MLP neurons of a small language model. Each row is named by its layer, matrix (gate and up: input weights) and neuron, and shows model dimensions 64-319. Each number is 128 + 32 x the weight over its row's rms, rounded and kept within 0 to 255. Numbers have three digits each. A neuron's up and down rows have the sign that makes its largest values positive.
After each neuron's rows, "fires after" lists the tokens most often just before its 100 highest values on Wikipedia text that the model never trained on; "fires on" lists the tokens most often at its 100 highest values on Wikipedia text that the model never trained on.

L6.gate1186:173143057171116135138144109140122077136048150158092114135115114127038089113166096157120141105133111131108113188098092110150123120206132184110146171065127139120074166140034169142087097115170145087130139158133155134159075157092159151118093155173168154171105114097103144165087081086085154108137139161130172090098174196086068148119104101115112124115161079092104107129151143188164164141112164152124160132117111103085149127172140119069160180111172177106057155086143112104078131117124148140111173092067055102115131130073102106096110151060106113149112018115085106151174159108171157141118166148101145087120119152215128110125110115154121161131135107150099143156156111148147108146069129167144096149130096128153123123183113112133137123146117085128089098097103136108133200112149126
L6.up1186:134166074148149124110122098091119120092106134097090123139146125078106122130135125166128121152138084188074137119152110113166110117119103159081123095166088069118088107110153128048206083090189112143118090075097127102134127119137115136098136141112118100146134136153133105081120118161126100095139097087138212062150116097182066209147155120148066167023094152102135117101165143078116138152157088084095122144106103115128116134106151170151072145098155108140132132154102108197137149117151144069094109146140090126184092114083098106118145200126100123203094155140142164180128074109073117112130120130167162126143137160147109165112185129141148115127038096049145085164128108114238180181125183158148190079148107141166112124092175170127141106171136116123212120168134151114140186112150168
fires after: "\n", "/", "-", " \"", " ("
fires on: "A"

L4.gate974:171099112085114144143114156117147077158110122152148145166105138110108155114159110110141119060089099098098116144131144083116066086150077122096114099177145091130168161100130159107099090078109118143111143158137138106160091197074206137187082126162093180145192082112093105075110143128152157127058145149144119112082178191146067157140103137098149139127183168099111129101124076149120141073129143153149064092182138157148154175125082182115127125131136145230114130082152153137108114114099136087165129130094098152116122191128119098134127167106149108088161116168104077123203163087128167188133067129106149097173088088123161146127134130128183107067099159148141173102184119181074210104070096108159107137160122158082162115131144140145197158178136112120162101087127131127096135095155138
L4.up974:160137130084105173154133150134174074152103067134126169155079150111144169151150099134145146102099082114110118085135186105085074094084104096134109069170176086141167157119144169111160093053077083144129158175134153147141111211090192134187083097149110126152152126108097070095124109146170173165078134124178113097077182145156076105135114134091145139142167185110095102102136105131169113077110176143172073102134196149178122186113109160117133087124140129176165134098177142133144139100124124108169124117116084128146136195133132082130111135123153116097182143179113103104172147088128175198154077082095165135167071119096126169161150122099135134105128175174148161077150138133077207109105081132151106113184076146079172118146110145147181148147164146120134106088127125142077124091151168
fires after: "\n"
fires on: "\n"

L3.gate1173:094122099074145082150101135124170102092113226121188126090142041080204135115136124143188123096127110098130156144156132144141105158166091163174120125145117102153132109132157172109132163107092098107133120158085131136125117127142184118164126093065119109078160151111148111131115070112114114129166116176160154097192098122091192163176126065114165237085095056136143144166121135165100128090117097173172161128114131150177091097120080145125028117093157074114121116144096181140146134132137053149150117102086143109166164120141106146021103173139066166133129120140091147121151121158168171120093103133098128129163115053111136128110118103144115110112119132149123163097182105141116114107148179085117145134150123141116091125142180121097084115133159166153135098072137130157157137051094129
L3.up1173:114181120126156130108135155120124163057130100168147149118170086096082142148103123149096115175149138157171079087158157175156099164100143153117054121120137125162144138206169136062125150102062140139139095137070118116112147077126062077123120125089152080137149096180128133105078067053151083125126092116177136125179072101129098094143110140135142159093102141124161145182103105138103159117100112097130063152127140070169113150049156190095174077122137089064115131149120098120080179118217084103153117099127129108124162108139100203114116095175157176097169132144142115121159152084078137189106109087117085140133156128096125121124088089150132128180118101122129098091160143126150128151086108083170119100074134152131051124071135141059126101121174147108163128123158096122145138084108154
fires after: " R", " B", " r", " S", " W", " T"
fires on: "adio", "ail", "R", "BC", "port", "oute"

L4.gate659:171100146155115163127124133070148127186106113153121130123117133154145174102132094136137153073076093121104099128121141080112062090141083101084099125186128115110183186084104139106117087073098140154049154157143130098143070192049172140157091118176119147151157104092091104120107140157176148115105130176118127092065214177133092151159089148134149161124187139072132153107109067154136123097098113150123115065129123150146156160096114170125076102125136134208116136104158145107151110104100145079179146118128089185117118155119082080138110178089168137046150129180116057101176162086140166155156089142091173110127081084111131156121118111122144140064093168111141150085169106175074182110072117072122110133141098171078186115106154117136210160174140112125173098079121142123101135062141143
L4.up659:168139128144097171135120126108148110163117074149112146136104144143143168143141092130156150089077095149115110095136169096056063091115095092108111110167141109127177160105102132070194083064085121136081167169111140143140090188057165142173073103157126103153143131074083057126117109155154174132093132161146122069076184156144078112133092134129144158123168157091110136092130092152181104103093168126150099091093173157188115170096128154126100069136141134167158131129162150120158136084130138101176137109124085143143145162137091070129095164111158140062194133180093065115141158089137173164167094119069192111130058116102102161158133099077126163110120169116150164075152124147082204113095100090122119104145088171106191095125134132142202169167159123121145089089108148128096124082160162
fires after: "\n"
fires on: "\n"

L6.gate1063:159092177138167130135136103137114126117165137185197161178115136143134156090164112128137182058144114158168084174191115136132091148098121117158104104113159167062150203084156089134136091126145151142135098234120154069116117090082167126191079122127123132101122095153160113133087105124109107107086121121093045144136142169095155134124170163157147114100132104139108104130146057113145174091135142140120208187133180110171140063171148142131149182158183137173159142149110106089123074148111115112098110149133112130098098056087162107134100117150118127128153118142171125128117124150140217214195165140114074135123107070162091107105114113159162135189136153152125143125092161167079135112094160127171074083169109127108122152127094106079087154095147101140078143110173152123131168104106160
L6.up1063:129074154123099031146145107129089154144109070158178190110077169122187187116131096075131118132061121166132125126151137139064067159147128107168131112122127174111102179137203131160154153150154149118151127118129125150117170072105115114144109086218121089071110083154127108095147085161076154141054123144116141151120104164128142194139148163156152152098123084146118120130144142168125112178099161060145149168092128172167153085145125140116149119037174162094143101169103103134080182122126063096151126105183075110114067156105128113159096103110084160136161149135062111137100188184171144204162151138131104172141106118141110106156131134123125165143100195125102125156103103102169129078157157137155108156164092211149153158096074113129117142184101050153143157105130113157108167164189156
fires after: " T", " U", " st", " t", " the"
fires on: " car", "im", "ay", "ar", "p"

L12.gate289:141100086093150179126155098124134158123081127099105082155137137133103122085122097096109166129139145143081086097117114132183161150133124107081155168144090193091131110144126098188090156128139125157115149141152163176177091072123101184106142168140124161095130144091115095123102087126064119123146093136105122075178124138126088144131090088093149124168086083079215209118091095102114104138094130139120130181139113090107176128142131108065114144153192128126151117119129091098105157103103129192159110108161101154120099126129171149126134193101105152102134113098095141133203125116115154141189126139101128096197219145128140160119094130149112125204122084172095126109159088176125112147128148091124093144163118112130110116120157167120085155184165111161118114072163074146137131116145126
L12.up289:147169129114130127132058068124088112128108111140176139127150156114075108125122108188123162156068160141171150094136151145140087107135066146047123139096115148186109113212053112104052126136139133144200137141156148101179089117108139113117106108141141149105164065100068143119166068120102139156146062148153089169134140116086099096166069085090138092126118154099151116148136140164089099123142138073119084108119148123178186119138117065102131142146113153130133156154062103118135108119136103130092120111180166125096165130119083182111177171072112096107149113146132159097147114066195102166141093171147127202129167131131106091109058146148218079083106080183104119117096184130159121161165093089059143108108091115223138082155088142123141106145091125135159178111130135076137141152103084
fires after: "\n", " (", " \"", "===", "==", "-"
fires on: "S", "s", " K", "K"

L6.gate1213:189152095121126092088145111086152124102110136122104100130110129165095139125084133155103100065059124167172169120155157088153114125110127127136130088110121163087151157163145092128098139086087187124162135092102115112170093118149128171150154193109130172124100123157110068144071124119111111138077118131142176107098096151111195121068105106149127117109152090154148130159097135089180114146106158105095162120173140105163086144138119139144080115158107129142103140152094125138181097165068084074141137106123141129132123114128096135107136079114204123146088138098141136148216127126125132142094126096137120105166139099111103140108107138169157202092107099153125133095166140163152134142118107078094108119173092169109166132059133124148141184114144087140121121073184127055105152133072152
L6.up1213:085080123136098148134151118137157120143135088071125105138125167083166184112167154128140069123122106131103167099151217185120114072152103158151119131049108118109188158136176072167148131149143173162106159139110082137154138113081103123133146115087081079145085157030121105152089139112103091151073090138147092071128088125177128130158118155147153138119223089066143105110159065106082122167154155143109063176153137180125064075175126153123124143070161126161121174102099161199117149155090073113106167171075154139144175111113142127137111123122164095149142106143143068123157090159156121085157091140102113090068126096167124063113133116153142202108097059107190127108167159087100066126162154110132133089113093143182103124186129101081176112104148121177160090128144126028140166166144135
fires after: " |", "he", " per", "ur", " larg", " m"
fires on: " −", "est", "st", " .", "cent", "amp"

L12.gate391:114127142138128173109195113148130155109138123144194126133156145106087139121111106143098089153126161121108129099188154133176125090160161137064134144123111125104136167142162139137141079125152133108128150197101078136136121086103153122106168142089085099112067171102162111129166145183157106197156171113152145097153163097139087125103109101103123186183137138164143145183110130164157194160134107118068182098123110125136122094100135078076145135096143130125158088130158105221188148121119160116015103062090120087138141094119131152134103145085104165106149135109080124170085096117149136136171137125102142097140134142117119169132094109151094117162106110152112153106104111121082103140203100160157069117191094103066120110151163158120083144082152107092154111111094125068149107098076160
L12.up391:126106137072130122167167110126144150143064128083112101108143059104107072064113093113129132104192070089165118102138151105130122123138124053077125109172134108114114130190140129121139083175161162123109157081105092069130148101116123162103085135143124115140123162095131130077162125146114138106158191161135065211126144153128107164126113129131121164133125128123125123131122177142154136166060122086121194083111114173161159135125105092094109113142117082099179125075138169155081181124155135213114089138101115069092069108127164139098111115079158176145174114135128148118142178066124103123135143118099149132151165132109076128139137241106100087113127182133104130090109116150177127113105137127114141154165094153175114133099148119135121115167144130140189127177112103119100132105136188
fires after: "\n", ",", "-", " (", " un"
fires on: "\n", " as", "f", "t"

L4.gate557:154136084101108132132126088152122153097151134112119185098141131125156134096137086173110121079102184124163116165110160137123139153120060135070116181105141158123174126102114179119054133127099135141099107104099083160142072090152166169105091105111168069127139145176077165151140161098132197136108084157150113092089124117136146153107107093127127126136127164120155119060140079121126147160127151106173109137132138083139182127159119162125165104097107152154103107108128086165127141152110123148172148197166131171111119099118141101109138132112087163098173128122069144147120092122107154141194197147143179051208087147148085131109036176146099167097171091131116178161167070117137104075078099138076108111107163140095166089088146145062167140110094120147094125131100106129142117124099124
L4.up557:133179179081149107137135088114092126173152080100142148058081170122124088161112078123083133100077139135109113117094169131119165171135087160100126134083131149106153126131150114155110177139105083113109127122150116146142095064166140087146149070173149111120081147147099117143111068168182134176102088121154109093125158111097160091142078166060147150129118152137223147150121115121131089133121158093139110147076188039112128124135137114067113074057054223110090077188188095139174225086109139184099093160134122131125136125144119110090174105085172154179148124180095177106103098156099153153147112084093187121164138148189074137120085120132106092096170157120128126116123158115138185098137112106111139085114156153153111124125140135070150145121153099193140125123116158135095135095107093
fires after: " |", "\n", "=", "."
fires on: " \"", "\"", "=", " White"

L3.gate1120:140082099133145143090086153078138141110162104121170114187154084097150139122172134124119113100131104162175140102180083142055161118110114134136175112119135135118195114122138203132147118094024134150117117095160114118141094146105125124174085147115080117127118086171067124136048062081084163147082134073182155090143140157130144145141143096114202165077181144101085055185103119116177122070199150112113096179154163168109100093168156135171135131145104119120142182123097114159084104137173141174160099120158113095171111213131142105120114122123110119124165112154106098091071079094105187125155092162151142153157149062166134142098051118154106120169138097145154162082118103124145157128101110136166168129190134155135119130137167198097113130080086090081105094129101120124117110125138110
L3.up1120:132105155168110169140132124104098175143167089131108118183088161114099099105115171059124121144060134109117119162156066120091069181137189054118160099076123161109169090157168108143112095078145103137168108076184132176116168122165149095100143161098077142156139122136131127097135144105095188100115123197070183186151151147137110106133177166196129128137166096095104111170058102140114124083132114167091066180181111171148101109143105151139102106086139112143114143138083169138114125123205128194159131130109135097153129164098067129147098121137166072143131110103163065124121199145070156085152145161143130202115139088165200127108076129143121141124128135074148179124101141112162155185158173095177145137112118106184148159124093090164118125087115182108149095192148134179095124110164096
fires after: "–", " (", "-", ","
fires on: "200", " 197", "197", "198", "199"

L4.gate1048:174088127107104144169121141111217097169082145157128161125154151145111167099117082181165116107136073182065137139103137097140050055127098075102105124197174141053184188143133160141069124102124132165135130178151130119139088174102187181160097146129104102138135102086104107098135069140154155168109145175155123094094147198119141143170097104125155141138152140085110094111111076149141109097129126146134121097149068153187143158145100149141096094128161079182112130052116142114139151140132151042184160103104078142128114179134108088131119166093134112105150127147092065086231136123109138153119087145109160094175100078104162155138128109116187123090154151151150118114158077178106195153102119114126051132133055152088161112181133086135176163168142120101133118104140148179096131113115098
L4.up1048:157118103095086147150130140099187120153079107134117155132128159142123141119129093188148141084123081190051128088141178116122069085093076088079131095166195139118181165141145155126147127077082120172110125181133143123121085172095181153194084125115117072158137140106091080099140038159157174158119154142164143085091154153146127121151115131140158161126166139119095091106147097150168084092121160121142101070135140152196114131117137137144108085139143100176140141076107136123152143137133103070187110104113066156153122195115116099135109143113138119109173151171097071082179148101138142172128084120085183097168082102092102163165113078091168146117176179166146135100167122158108190118109121132128088136116057175091171115156103098168166151151167119081110121089135138159071153100124112
fires after: "\n"
fires on: "\n"

L6.gate749:089109136164114108167201151038116110134059113146165114152107087113158106101100112113143145133102140161191132126115142127140119147095088105102179125141119086170170138126138131142075051182140106174164121159108145107154144177129128145097099124149159086117164154052125130119159120160115158022082115139090186132115156137144149165170072173126136168086150107115126182096144100101181170137223125123199109168158122101154117141089138145120138169069132155114133133118137115128106166113133119137099157198126144171086145165128109108152074145091130130129191152109150168202147125134097089084096084145160139200167125101146109106075133021177142092123115147120157085145094077168111130171094135159138099173099112098109102181120159101087149166194081130162146100155130173161089077114104099
L6.up749:117076143121104141111112076115163149146141147167169119131109160083097112102104082123106179118131146103109081183165130147115192109113129140150116199134167071175141126122072103131082084144077150134138153147132123099142151213157064148123103155193091151079125054087091110121111162086115142108048075148135064105082160120108103145166075095143145154079132149141104194097129100105101130116099142144130155163145130159085117124106180137086162116148114053146122145149201151134138120135167133143135109235096152166122123127155125095155068085145140137078083120204082123149107142138142184204168105148147091031179105145136141105073136085133140060170118103122140150106154096130098182139122108143207095075099112155153098153134147210147119159086093159143126114196133186141163082113114122
fires after: " O", " D", " ", " B", " Pre", " Ar"
fires on: "m", "enc", "im", "'", "il", "n"

L3.gate215:130119115180138126102087143154144072109150138162113133115121197155191145155146096110136127079091127133139130130094107134121104090181083089111149104100124142107140129113128057119088089084154132139124122138104129122219087084140158097100132121139123117094143110167155143136131145151142162151109132143067156070138142169125066115069146079155117112142100125131154154045117114136139128096151194156091065164083153133138106147084153141130170068116165148135092049184140107075116161106106119064131142155174119130175150093000120145109159171155192109064096137133116103118163140095130157107113139133128154144079160080100169158177120111146175185147149158136140107151164142137137126129114174083137106122110142174073110162130133116162168107221147198141157089085181131152120164112122098
L3.up215:155104095175179145069106129102101114154141108151104190070075122152101139152167135162121136119027075103115095132116167147150106109141130080149083095075132140113152133152159135175171110107140152148083138140099096090119117091127161138157147124092107045064213130140145111157127140147168156127116097184168153115144142145163114127082120168136140120171124152118067216054135104161207099112142143197142097080067119189156106137090082111175151096131129099100141084155150144133132152124172158131132078060108155142077134124134157149166127149167155132098157165182169142129113116095168149064087125129088120117100131135160183122115142148141115149120143165147107146094103160069114046126087119123081094163106151148039181169171133141179183100147109133169173082161175083158148091100137107
fires after: " de", " Comp", " De", " sh", " rep", "p"
fires on: "ad", "ut", "oot", "il", "al", "act"

L9.gate807:199050136182106145136092101124143131151146177096111117084185146170104125095097131113153120098159142161107138116133108101156154096107097122123150158126152121107126166179158145103105110136123145117113133136148124068070165160053120119153170134158119146153096149137146085154118115161107177124173125122070084132176140114133114161130144122119136132100132181119169115079127107128153211089174139136084107109152032177141124143147123149147112213117214069144163135154127121099128113155143139123129143117143113115105120138096131123102100148162101126100178099107202112130144149203107137164135143135089100103229106114153172108091140111183152079175135114070154127112124093137045059120124109148150037183050126158146205188121103080138118091126167175076141118087112111139126128133111089
L9.up807:198126137122089132097124144118167083118166171072130137098167102102125134124140156124144090145179154150077149158113140138150158135198083131114099190134132120163098115145134115082101146190167131150138131121148122127127042115107137124175105072126163066116158133146116070092116108148082099131140123096141123115107103168146139100176117146151123139122092148094138066100134122157073174139148128120067135113075135143097130128140138191116168142096072085159128145178088136158108090144138101114155131152042105140132070111087104139070188155123075127134167130153119138125092125123154110212208129112114022111112086116187054156130115021131170073172127081151146123160152122159109121117135101124143125111174121186109149126187103125162145110128084107119115062063104122083136186153057123
fires after: " |", " 3", " 4", " 2", ":", " 5"
fires on: ":", " 3", " 4", "ength", " 2"

L3.gate788:158156096108055071130174125143144128130091161097135143091090121153136139085122148113105104103142103159123109120122147120223153140117101116121098111162142141073187141130156148153136166130126165138120089179124057107147111111149093130143148118088175153142144140151159159124138101103155143121126139099119138075117173126079128149125135224125094101190127117113091139180121167173122096155152110181082150055128085118143125118075116133126100138129171105220077121109105119127121154172137070119182126100064122183151099200123155059132183155132107129116098096177126136091167136129101127122048112114145132123115100074096117228089113131175106097135102111120170113109166067152091111172130123135091097169175115094066103109144136114131118182182099193101134054127129101128108142128042108
L3.up788:088142094150093113145198118182123130088110148064093203063086140124132140116127171097106112130106099124086117088142186121155180136107121120167111143140140128112133150109139092124183151142129147135144101133113147135124135120183061078151213109103164111110144180173137167177138111102139148175164083115121135094165135101100141122121107187162074072177119150181134149156175189175152116074106134153091153129053098094162107131092140152134093100162161114132127095146103131137164204131179116159125093086126157135090127174162175132155141125157065148140151114159121178104145131130077145149087096102143142053138102125102111157111055146143069111189139118146156112132108090118154098110207104162164119112173134104112116085135122144122113146141142234098126110159147123166143125156063097
fires after: " R", " L", " S", " |", " r", "ag"
fires on: "and", "ail", "port", "est", " Sw", "oll"

L3.gate1115:193065066144138145135132129102104148168129072116130104176125090105077133103098144148111171118143152146094129138105155122161157087117118084111131109091111167137102145092094213120125140173065087116117124096170119101137115188114165175132106138124104105174166168117118214055109134112140115111139091112152149131119185135207087152139122135115153124120184104145062094120105189176200115152109111131084086152177092127119104073169131114092084177131155144116154212106141152099080111148092132111144159145095142183108125108105137131124101115076104105087077153159135052128166120119151174150171146176101178113115199151169142110092120170184101152104118130141147127143199130104174114043130168108128121213089160115129120120145126105082130117109135116138208086120105130130113156151143130
L3.up1115:089085100181157111176123155148162149121087133064106093162109186105144116092120103148080119157138127205082093156117194119137126115172111111096134198052123082133149147141158164121141122160111106114136075123116087130144137135134121168133158178066173136130200139109170165126118135155102126134154087131188141142137162053101118094142086133111090075161171093144126093160091088146130073084075124156093089157154119149157102026138104136132130098189190196099143126159122137105108116115106157102085115171124147120136111122123164191139106201155128139138186136135167079124105132111115157134112118077076133091087085175103160117116181140134148120104170144148152143073134162107118101106108168095148140107130118127131056149101090076122159145152145187046134091143100106095113116168174070
fires after: " rem", " dist", " ev", " cl", "ist", "inc"
fires on: "ing", "in", "ol", "ain", "ained"

L12.gate65:114169132172125132146107113087101172117134124115056163143144151126163199076171140105139110145086179144109133133113163119099145129124160126137145158116141082228211098143197177105159153177115149128109143101147183121095102147137184153133100082155116167151168138163120114133103184102150158165159111140110163137097101154059129186138110083104148161098133159139135124097115129137158115151141106103108132168096110128163152127141132137171178100108147124125088059129137145154159144156089165088131068133137162088160097178120098125091123105174151171088172114124125105085151138114169092162103154128135031073141121085077171128116117088166150061146135120104110145129108112164046088108155128150117127102097139149105126080116139164130111113150119086148134131071126076158205162126146049
L12.up65:183171109101106058119168150112130124077102123079090139141146141125148134066144142122140194108170128146158075093108202179138154112109140139182103129148155115174151072201245153147133150127115104042120123123140120082083086135121136126141118087132150109188149139111113143105164152099128154187161159171107126166140117179084139179139171145128132147102104217107159033151108138136169115118098101107113081100133119129112147136111100107121114177140073057120113069082171141129135127135131128082131155146170137137153079159173152144113152162171110103132168159164110095067127062092124107145135155154122104188172155096110153152083061083142099043083190133131084129112137085150132092160199086103124126091130145093163135114174166084120166062114126119154135158073129162090164117125100052
fires after: ",", " 3", " 2", " 4", " .", " 5"
fires on: ":", " El", "0", "5", "4", " 18"

L4.gate338:132150080138106149137122117153136103161148113173134166174137126067108180138129149147122144112091120138133155179121150138084127176131100161143092129123138079139134124103109198099059115113098144137129138118152163181169103135126196155128090082171182113187104116162075112136092091081110152138087123186125157042128141172161080112166059150111187121117169135127140126110111079122183155123145136080127144142105221138107097131144162128146157091103144131147171138114138153105141117146131122160108147103145128066182135142132120064175061127117130125104190111123147132134108126095115113120187112207078136129134128115176133137134124088142141128133125115201115153096164132124140164173080165129188099135147116120116102130154134163124110117129148151123150134065179139141096099161144134
L4.up338:193135131147116188149142126146114131178147078139141149155105125131078167141172090129088112143100119181113097149148172157107067147108129122093133124115156121153129135093075137082089077126112135148089112157134126151170103141124187181103107125161135084152121097108059114130083101095114152196135137169103128140093180157156109111123170109158183118167158128119171104085082121120171097124114135105085181156097134176171101111194136143155166106101181125135135126126151087114190173166100106077148129164164041118115121198116128131107101181155141122133167156113111105124153106077128143124151153181106142110139118113127110105124130101119135142111131146169104131104154081109138135130074131135161122086095123172087123142113125104195150130087159093112093106136148157167098126128125115
fires after: " (", "–", " in", "===", "\n"
fires on: "20", "200", "a", "I", "19"

L4.gate723:137131118092093151122094134125179122156104109158087119132125119150129174155153083136182130077121094134143116104115151094102099088121074096098105101166110109089147174138152173099110116085069155138113139137159167142148056200114181151164096087178129146136122124094064097131110109113144141124063190171095086103072189162131117135145116155082142183131165190101127132087113082116130136078127137112108096123135157159133119190154129155086097105140125120199101155113164151105108162130091120079163149115106091179169113150153149114129119116087124160066164172176095091093162152103154162147153082108108156097168094113119142173122119082106129140094143144126146160133167112173084183076100056108064115136194095162104151114143164132080169140154104126138141126057112190143072106099138149
L4.up723:133109104122077165134111125143161119117092078146098106113109129157137144119141072130174140109124106158119095087115170094092085104110085059111141083163103140093176180166136158096128103069061147173130136163156168157145067222107187128145075115152126122140126140104049093137101122137149150132075137147133101116092182153148113113139153155120162166139171165120087100077132107120156125091120154101097098100138154172171085148174156123092078079143150087143131135108157161119145153117093123100182154158082074141175095181153103088139125116091123136063173188189078089089147145109145190168160082128094158125169089117090121174151123078093124157115134137143177162117137119129084179092093073087115138111169106182128126138126149118126163155120137113108130117096150163138083119100151135
fires after: "\n", "=="
fires on: "\n"

L4.gate106:151107139115081124127128123124141088138109131131126137141161133149135217133132091156145152094058092169068097126161167046134099088104072119076076132200146102117153160122125124101107133084107140162121158118137140115125105191090182150168078106134135154148144116078100101062135104118138126134083124161079115093093183165114104141149079169113132180104168115083163140078163079128101142083096156125144103095135112184172138142118077164091105126139141089184136123125138130113072115102101158006161106106139109167140111183134140106163096145083119144068154110158102091134172171104192149190184092122053149072162079113085174146126144126125122122093102156138113164115173103158051206087094105092161125108150068165138154123169157140094191149171113157146180100069120141145100122079151131
L4.up106:147134139102083163117129151135156127163092089116125142135148140152145183161157085178140146117071082176102143071144171103107110079064090099099106136170169091117185168151127160107158122055072121121139138175133142149112098189087190158179058102131116086152133146093115080140109086134141138179093122134123095090081193145117118123136132165117140150117173142102124134073160099110140126126092174124159105111122171185159108154099096151097108111162156114147167121132147135137090137077107120070179069093140116133182107198140136084159098094115100157105174120184102105109139149105207158225172097066047150102169046111071124150137150121118101164113092165139149181095155105148055186077126114103135126093153078159115164123187130139143195160136136145100141107084107126131100127063126119
fires after: "\n"
fires on: "\n"

L12.gate828:152134108122126126152094138190102104133116145119175103130169161146122135123115053167082137084136182135161144156133150080190159168115183125054110153177089138094122098192164121189170151122148115127133138175122125133134112109204083179143173098157119069122129121105128122082137135109127065105095130133125126109106129180028127178132130150095119174114110146133179204090109045078105163137088156119180220110105101130137179138155128123079136139086098091134135218149183121182025147134150130169150084128164150176148135105127124146125134105143152143146132097147106133048139149110174172128150152118063110166145101156148102130118145098171131194188144136151140090124175089161070080184128134164083101160151149091102148115149145148119091100146108123149149090092142110122134141080089145
L12.up828:152150141139158162118113123140142117161133115096138084147086133133089125125147094159089125144112173181136120132101106078069130104113066169116098086112117149126075112141044118065169206083172116077129135123106126119121114141124096130149121115145128134078088118053152140078111122143131102128132061137121067125103083122117128190117201124068114124125061148144131095108101128119124088161090105121090164162178101181152159098117143127113109082105108150092117195125215126142143091167186153134165103107125150162080136105130120132124100139094168101104104194158119162067117148129158182122151149122140168125134124180221118163152181178125084198072109163166134129173087117112176133133126154100118171123080101156116141122135152095168093078117129099116165142184109074130184132085111109
fires after: "-", "\n", " ("
fires on: "F", "f", " F", "\n", " •", "-"

L12.gate554:102145142075153100128115165084128116137102182091207127139146100147132139138128093117077164138115091134086123100071158125197128139151067112086183114129147106123086087147076167136092093121135125174096099138155142165087097112180096104176172137144148136226110117133157148107188106167184053159154071122120108050148171177119120121113115085110200153125097166071138106050114073106110173161112115124127135154082094122123154137098060079151131137116171143140169189128153098085130117122134158131116154106155123150129160152119165123116171181108167144108121111120091112136135130186137136102175127149105089136183205079187119132083157139165153161172120148227094132139120151168152169129143169142123127088148126139109093083098134111091103138096143119151156051137132156125073133060149086
L12.up554:179120131106223093132130132136148164204119142131157097091134135174112109145094051136123112146142118119159048193156080164144085128179165133096135127133176121145085059139124151098154131164110122146160112102173145082130133123158116153062114133171187154127178125094180079121089141099133119096190121162149105096127132164161146182077125131173106114134170132141131148126065145116147104073103105111106153127127183123096104157224095062128122128122113079106127117094146153160117143121154148123098161115097094070083213117160182144098104110111186121128138138084152154096131121080073118067171083125153097123105133134138149071097164140147102123158109147144107130119082108124120104125136181132078181069109103138126153096122145118176149174135132092095148119188086134107108085146133105
fires after: "\n", " (", "-", "===", "G"
fires on: "F", " F", "f", "G", "-", "r"

L3.gate1213:117153147148121167194165150125160079103114104131154126107111172092144133113170104119028131102115133167159159114119147154120124117126110066148151144089186105087119102178120158138114081161138136082118050160137134100122070181123178137117143091173149106145167047126114142195142115213127177085115147145117122174116182168110125141161095079152170081144094087169128151143174146126149163148113103153073133130154139120172090125119114095137133111062136168136108187151121125082169136074152119080147162138104094118183131108139073087119150109165123104133121125105101068121132165145122098105090173137141164128127158132086133089093092171178132166194120130183118142110128143129123113123130106122110121131052098125121115120070165060162141177140162128104160105139180185147095123121107113
L3.up1213:133093144101131166088076150113140136128164133139120118171142133132134186122193129144114079112139152109104143133175207091129137142134102097116111160138159127086152120137120167103125107147108181135092136103088122141142136145120138154120083190104113087073125094121122124210117074156184162141069126087108116085132118162185126140142123120161120122163093115121128116117175117109107098125160135072107093111101121170172110135125081185126080102166149157171175121141139143113158102098195137147109171136113078172111118134132185045196101204131106103156111150148147141150137093087125133080162144118092056134116150122135088042120127098146151075175103093103128178120101168087109123187117120123126123153184142147067175081126112093133064140156153125092103114138157076142146096180132116
fires after: "p", " Comp", " comp", " pro", " resp", " contr"
fires on: "ect", "il", "ut", "ast", "t", "le"